Part of a small language model's weights: MLP 1024 tanh GELU, rotary positions.
MLP neurons of a small language model. Each row is named by its layer, matrix (up: input weights) and neuron, and shows model dimensions 0-127. Each number is 500 + 25 x the weight over its row's rms, rounded and kept within 0 to 999. Numbers have three digits each.
A block is one neuron, or neurons of one layer that tend to fire together. Before each block is what it responds to, as a language model described it from the Wikipedia text at the highest values.

Mid-word stem fragments
L5.up429:547461559455493486504499443523459467545501524503476495494527490534480466506529493481465507477498491524495465485490508468493480530468527502488490526447497519511529505507524472464541505502535503529483471500514518556507443526483498510498506523525468491481494499481551496516515483524516500514463454540506455512505525551509523554489493492498522495497540525493546513490513494496540533537546

"an" word fragment
L9.up6:531523506498501507574507500543545479473486532495547555484556511534500509523476457516442460494494530515500503509478495485433491466511449462497484499443529507497492486507492492510494478507496462475513501506465477502472549487519523490487509501455523528468523473493453501477493503537499484545484454527517492505513453516504503520528521468483509477514504466454517502471461533517472452466480
L9.up40:515460467483479497532512499511519512506499457490494511497470492537517496508487496467512472461503513513484468510495516514483492488538483483501479480542501480492504498527507531529501493500488462485498540547438533536498512511515483485490510496509495489507476488511489481444525520459527467521504537451467474488518531471554485497489504515497478523508476500495510497507451516485510462507524
L9.up46:485500484493488487548506505511576527492525526536495476542524539491498491448417504517485509520515497478531494441549484507513513471503532527447488513522539485469500525556523486495535495452513535465455478539534507520527506504516561460456514489496503478519522509426466509504478508495527490492483529528479498509509530517520511500497524501497512511437544473465539503497474525510500493490509
L9.up83:505553456518488476465529515536478529511533492472520522502503542517530521499485476518471518474519516496475482469499496515477532472469482491461462472448544524462504496499485521500475513550519524508508500519517505504504504461485522515522548515468488477471480537463499513487503513556484491514493465511505534508470542481473519469489504522519513468489517480501515484483457515527495497530498
L9.up141:517494525516479475524503504537479525526493499505507474509539478523549524500512484463453493480479457506499459494499484457508492490509480474473518504484493456532508477461482496515523479500490528508524541474476546492508547500491463498509514519525500495502498514480505523465498493506546489515456512482548536521511488511524520505510460489518490489477463492499488480469487506512503505496488
L9.up306:471496515473489547518507554536455479538486501455508457544522519523503541477523504501460514499464508458452516516481537494428501480539523473497454483471470510516504490504509497505481480462494545517485541463461539512484504462498536518523491481504491508519494515490463472495504539517500509543452529484529495491518535514522506521534491523495500524509507511548512472476480517482476486483486
L9.up371:514464496510495466479559464526495487521490494465507514487553543537550523486509480513496471504506497520529519494501498531482525502461461472507533519480544500491432500477486467488442480527440468511487543441450454480445492501483495493525518504450532467516513446505502487477514520488544493503499492499522522516522471503469501512501537481506505504486525532500497462452512506499485538505493
L9.up416:565480516524502522488563519457523470455513468507540506483525536491485529481480480511509510464531512494516516549531508500514438499515504495540519542489488521500490537512463529515520462450509471492489509522458536501511481525501518499515517550520562452502495521513474487494464479547504469501503511479475490497533479508480527519522512537467463451537537500516499514528517499506524527507503
L9.up435:454488489511533517500514485467550495482488447488521499483516501495507524470532474525500534523487545492499538462532499499451508492540486507490520493520495532524514498511497510508513526517456443507491480498520486506514528482509517478463443479491516481459479476491525501507495513497457519496511484511565475487514528499461500504464533561490487502516516487539488548470490511498536473509445
L9.up547:544504489495483529502486503460520559514477493460492490547483481538457523532502489474476472523518522478524489455499505471477510470471490530508520487470495543498509452499519537527503470482510500543508498517454516509553494493519492459518518475492555497533500523516509503513491500511520504512481493480481523521458461473481531509511494477495505540494486502512480504510486483505462493497489
L9.up561:496489497461550497508519521540514492466495495510487503508495532546474497497506464502483492509511504592532508475466503510475490497517509492506459474478478552486473559500526488497534551490564503482522499474474511526526500505473505512477497526436530455517466492473474489510546511495493506537492508513488507522478499496448515484529500485548443502454471473497490444501493537478539519474467
L9.up656:552464501518507505552477515533524454477466497523500507442484492566526489484504486498467459522499519498530484520492508462465473513479472478519478519495545531509484470506481518463509493474518456489538491490507485520490493524488540479509482485496517497488502486504479492498482492480476533488472484519521460486505515496468495497508517505519509461461497503501493470479530489522464497510514
L9.up728:539543499525516482495515550490511539497482476501515477474496499542501531498480451496530518498503530542502475506512486508512507479537475508489507485458477459504464494511561515493517495491463506536485513534489493484490508518469526473530512499547506445468501513462467477478492526501492476482506496474478510514455494490452529545575520477485492503487527558545466496469480453488505493507513
L9.up839:524440506518464475462475504494509498522472475523516486467451541473463528498498475480509514592489476475499502502479487507507547458482476494498519498487443503465500483481517517501534519507502508533482505446497569510492513516480515495534520468485476475483521517482474452473492481524494488490498476543516515519492502485522546504545451506525516543518487527504467502492482513509519496499519
L9.up897:486491520525461533536515487545533521487493521456538514531505530547454514506482480472451468517445521520475474483435522477470519487535497450471507465483524515500517484511460545507517545513490501491510506517481531510496516521479505497513474479498505527492518499490479491498514506496501477519436489520483460518539469511467529507505486496530541496515513504503505472516485513525469496457505
L9.up902:533527506479498488501482498473483472483442484486499542541482502544530519438488522509496484503486445484522484483467488501497549533547544480457501452483469511425452474515528543501492530477521542467497515508486508513509535519496533525481522521505494487487483541494543522496507534492509501487530513507484485499470520474490494520514505506550508466453547497513495494443492503458490500488489

Mid-word verb stem fragments
L9.up11:521476502483509543504508507501497475497513475479524515539500464514501516484536452498431575477506492496490473485450464481535516509506515478453532517464456532510499487483477474491499469497495500508474491544509513477524459489516525527502507525525510477503462507493493500514509525560496490485468508498482468485494446487514490494446533488508503466537527480448522496494480504481484539529532
L9.up13:532531471501516498500481489460480514475486469525485511526523537522494522493471497503510507490516470486523472536510480481526473474543468453501495554522529514536513470511516500505506498515538489529494484488502473463520533508496540521485488467519515512499542524474497474491497554508514527474464494504420517540486543521459488504506516487521496492473479526477522464520517489477498465505515
L9.up84:539498503451475501534508533521510488538447522466468513567504527541472526508484458439482500486481519513460538510486457485491475493567529495511493473489513464488476466485492492464513502495461533516498485516519495506473510443515498503528516506510551545515459483513501531515517510461533450509491440470443550502526514526486490518513511504498534495487495488498477527481486522519513467488536
L9.up167:506499469504455504492544517522472523470471468494471476535490493499488460486533503476526458472489454475496471507532486498492502522528521491520480513492508485441461512505504517478480488527526503463511516462491525502502487503482501500514498521535506481506499537495493515521540500490466533534457478483461517503494511470472470551498463469525532472477509511528507504501526526488524485503550
L9.up183:534521485494492489496501508525525458502452485510483455504494515474491457550498515480536527513494484479494492509491529501441451499521461529466522477509482510525506481473477507486505486491477514515498497490525479474487467486459457527514507479506494468494493545495509499522427541458492506524482500491482516470492549524505498518505485518491574509507468498525476465518499475521498484535532
L9.up191:543520520502517484540474493548512490535505490533516530511506495534438454519498505480499515492473543479479491521511532504474474527507495478523494484526518465474493498466508527536566497489451525505523512516519474487482495509518480514513531521493469495531501454511505511515479528510554520503491479502545508484481484515514530508540502500505508521503486482526543472498501529516468474495523
L9.up262:521521515483476481455522507541517501523475473503514479465485451522479485486502540486563473492459519531484464491494476504478502496474496481503542485473465520479469510446497507512492492487462499528505453499454514461551520512540496506548509477507525541522491474513509471521514508518515496483494505494500496478501563489478475485515481477487490449525481477520501519512511505497503477498541
L9.up273:500497510511511524515511515535526545521494478451494517502496487503493485513473499494496521495505507465482464513524492466540508571506480486465527502500460508501493506478513469496530452505504496485491424477527509444476477520470491480477519489511519501479491544493508494486505506502496499539469459478504503517469506469497498517503507519526538531486468467529518525538478506470513506529487
L9.up363:498542518496496474501503534517536484508495522503463489508520497557505543547491491502481501508529516473441492499539517475497536474537480468496479519499517479493508495521500492485463468524483492549505480479506499494468474438490507491461482542539504519520439464474526527528539504500520468495541505447483529481467532487495480515515491489515499498485481490483504527508448504482508513525522
L9.up431:523499508490527517527507509500499477506502455491514506500523494589537423531516530482520537535530475548468508529463508458565484502500481476491479489516528521508477483526534512506564535458489495497525499483567516498481524462500514501430541486499502536492540495499473464462527475511475481554460526509497550531510504515479484497511472518491504506499505508516517503558502501469493458489481
L9.up575:519485516512522461481497523550495486490521477553479505507509499497496478452477487516476537522501503473489493536459538471523469482529464509478474506509547503549504487475495526510543423492493498468531485519514500508531490477451436517500529496492496444462513519490482501515474513490505483506508448488517506482447496523514500513494491484510547529485464484540525451533480488504515488515516
L9.up693:505514484456490539469531471495499504457460504463530524501476505508519516521499500498532520447501488515502475547460483508486528537492507501493474483486530483516499470502498470524532471509526493539470496460449447456459440500487432523491474532494517481476468535467467537539506486492496466531437482525532527504501477527516521495510499461524516450498519490495506551540483508516464471478531
L9.up700:515548482468458549511523491511528471502483486479496501531470493496534488468436472469487507514495544512480460493477504533554471509483511471462505520473519488476497496495537487493487528500463507501545488498506541519491498488507511533489506511472503508549500518523537509501519495507501480578505470485496492478439499500481488526495507501544508484500509473488482459542557561513508456498481
L9.up745:575480542526497469552560539498497470529492507487524462481505590485513499504495500473502499507505520530472520480504485482485530486573521480518482479523528496460475475516504532489476508482490468478488510486496501518526508493532516469486558452518529487537485484491450506474469495513483449501518482479441519480525462536498529464481505513535508515505472488468513507490491491486422470480505
L9.up799:538495534487489524541486514467487498515476457500457512527530485549500462494487503535510526514521489512490515524473526453497476473526525480466476507491513489561481500504536477519576475485504502477534456510527551497492476472469495483523514458498470512494543542491506467514458485476521486514511496478492505513496499518506540528500473465502500510490505501520492513509546512505552495476484
L9.up888:537493500508472525490524536564513517494470480495493532532531479536487530487541501528512526478525538515517480518545462492484500488505484488512487479513489520496524468439522499446519475492490462500503489511487529496518490513485474467457518515487512497492508487548512537526485531505510533520473530530497510523458550490464458509537548504480520553468464505525512499496511483480490475513587

Mid-word fragment continuation
L3.up12:472517488503485526497527536525512452461530514514515508525466542498494498490516499468474470530498532555478493499445485511527529511508489531490509509517490489485501534449509511488496480552490486485495486495498461524497493484510510509486520500506494455512500490519481503479468538491488495505479530520514522493454495530482480489487479523552526466488466485478505503479490508520520530447499
L3.up167:499486515455459486518548496512472470483499457472529478493487488496459508487486450495467473519527518506529510484516493520492461571472505470517561484452513472542452475508500474464473550488483491499486504513503490482475531498471499539511513517458552540520500512506485476512511505503456501451530475514492484557562530493507542470494481478483543484449503497483528498515492513523518498453513
L3.up693:478525458496523534511506515497501518506467501477496494539523509506475512526499487457491477517469504496491500504480519450509476492476488469474492492527509518496490445524501496511464516501498501503521486493487457466482489531499512469426523496498522469479519493535477507498484542466491514490537535512488500496509447490513497514510517505507524485458489501527456492429483537506524509446480
L3.up857:474445436468480506489529501478455463513490490546471484528477537502518485459502479463507494487467489463509480495512515486484508446496530474491549484532499511530490457501465520476503539504517490482484540476508464508481470522491557531491519520496526526498483484507475516542486561559488511507514480501478504517473489480474521462490454527507528528497479549544505555466505492487533505532506

Mid-word subword pieces
L3.up38:495478511458506469516490511499505503531527514519499539480487489484523515454499497465465507509545499528478494505502504467502508465486510576445570532555491523472487492479538493531503496514475535475452480494480495481484487498526550487525521496468501510496519531457478520534509533523501519496520518525483502475550452462549469491511495476502518490443526483516497528491466508542481542484471
L3.up514:524529494511502544517510552490466452513489474484477559519491469527526515466499451452510518466501532486507495482519485499534496485480489512465522541491511510445443503513502497471474481525500454543511477512519522520467480487468505488508530509540529479506526482473529536487514524502464550548469492479501484477547491510524502504465513501498479516476514468504490497525472449487502513568490
L3.up648:508504500538528467533510477540549506479484495476538557498535487524516466490483475471528519510519499511501469534510518505451489536518560517466498508494508495514480496504465485516474527473457468494539545529466532528549507545501552509522471542536480482511471486517518538512460492449527508507496466468505518464491509492539496468479509499470491515494495487533497518471491503520528513451481
L3.up870:527496505577531510489550508493514529491520532534523537496532471475514524509529487452522474488487516528483454486515496504506482473520538487502516492533495529521500501499492484494482534505518510496524528492476571500455498496511492493507478557513514462522479481497537518499506501501510489496519518458506522522492478482513510489488520443534433490493520482514532498483516554470532535495500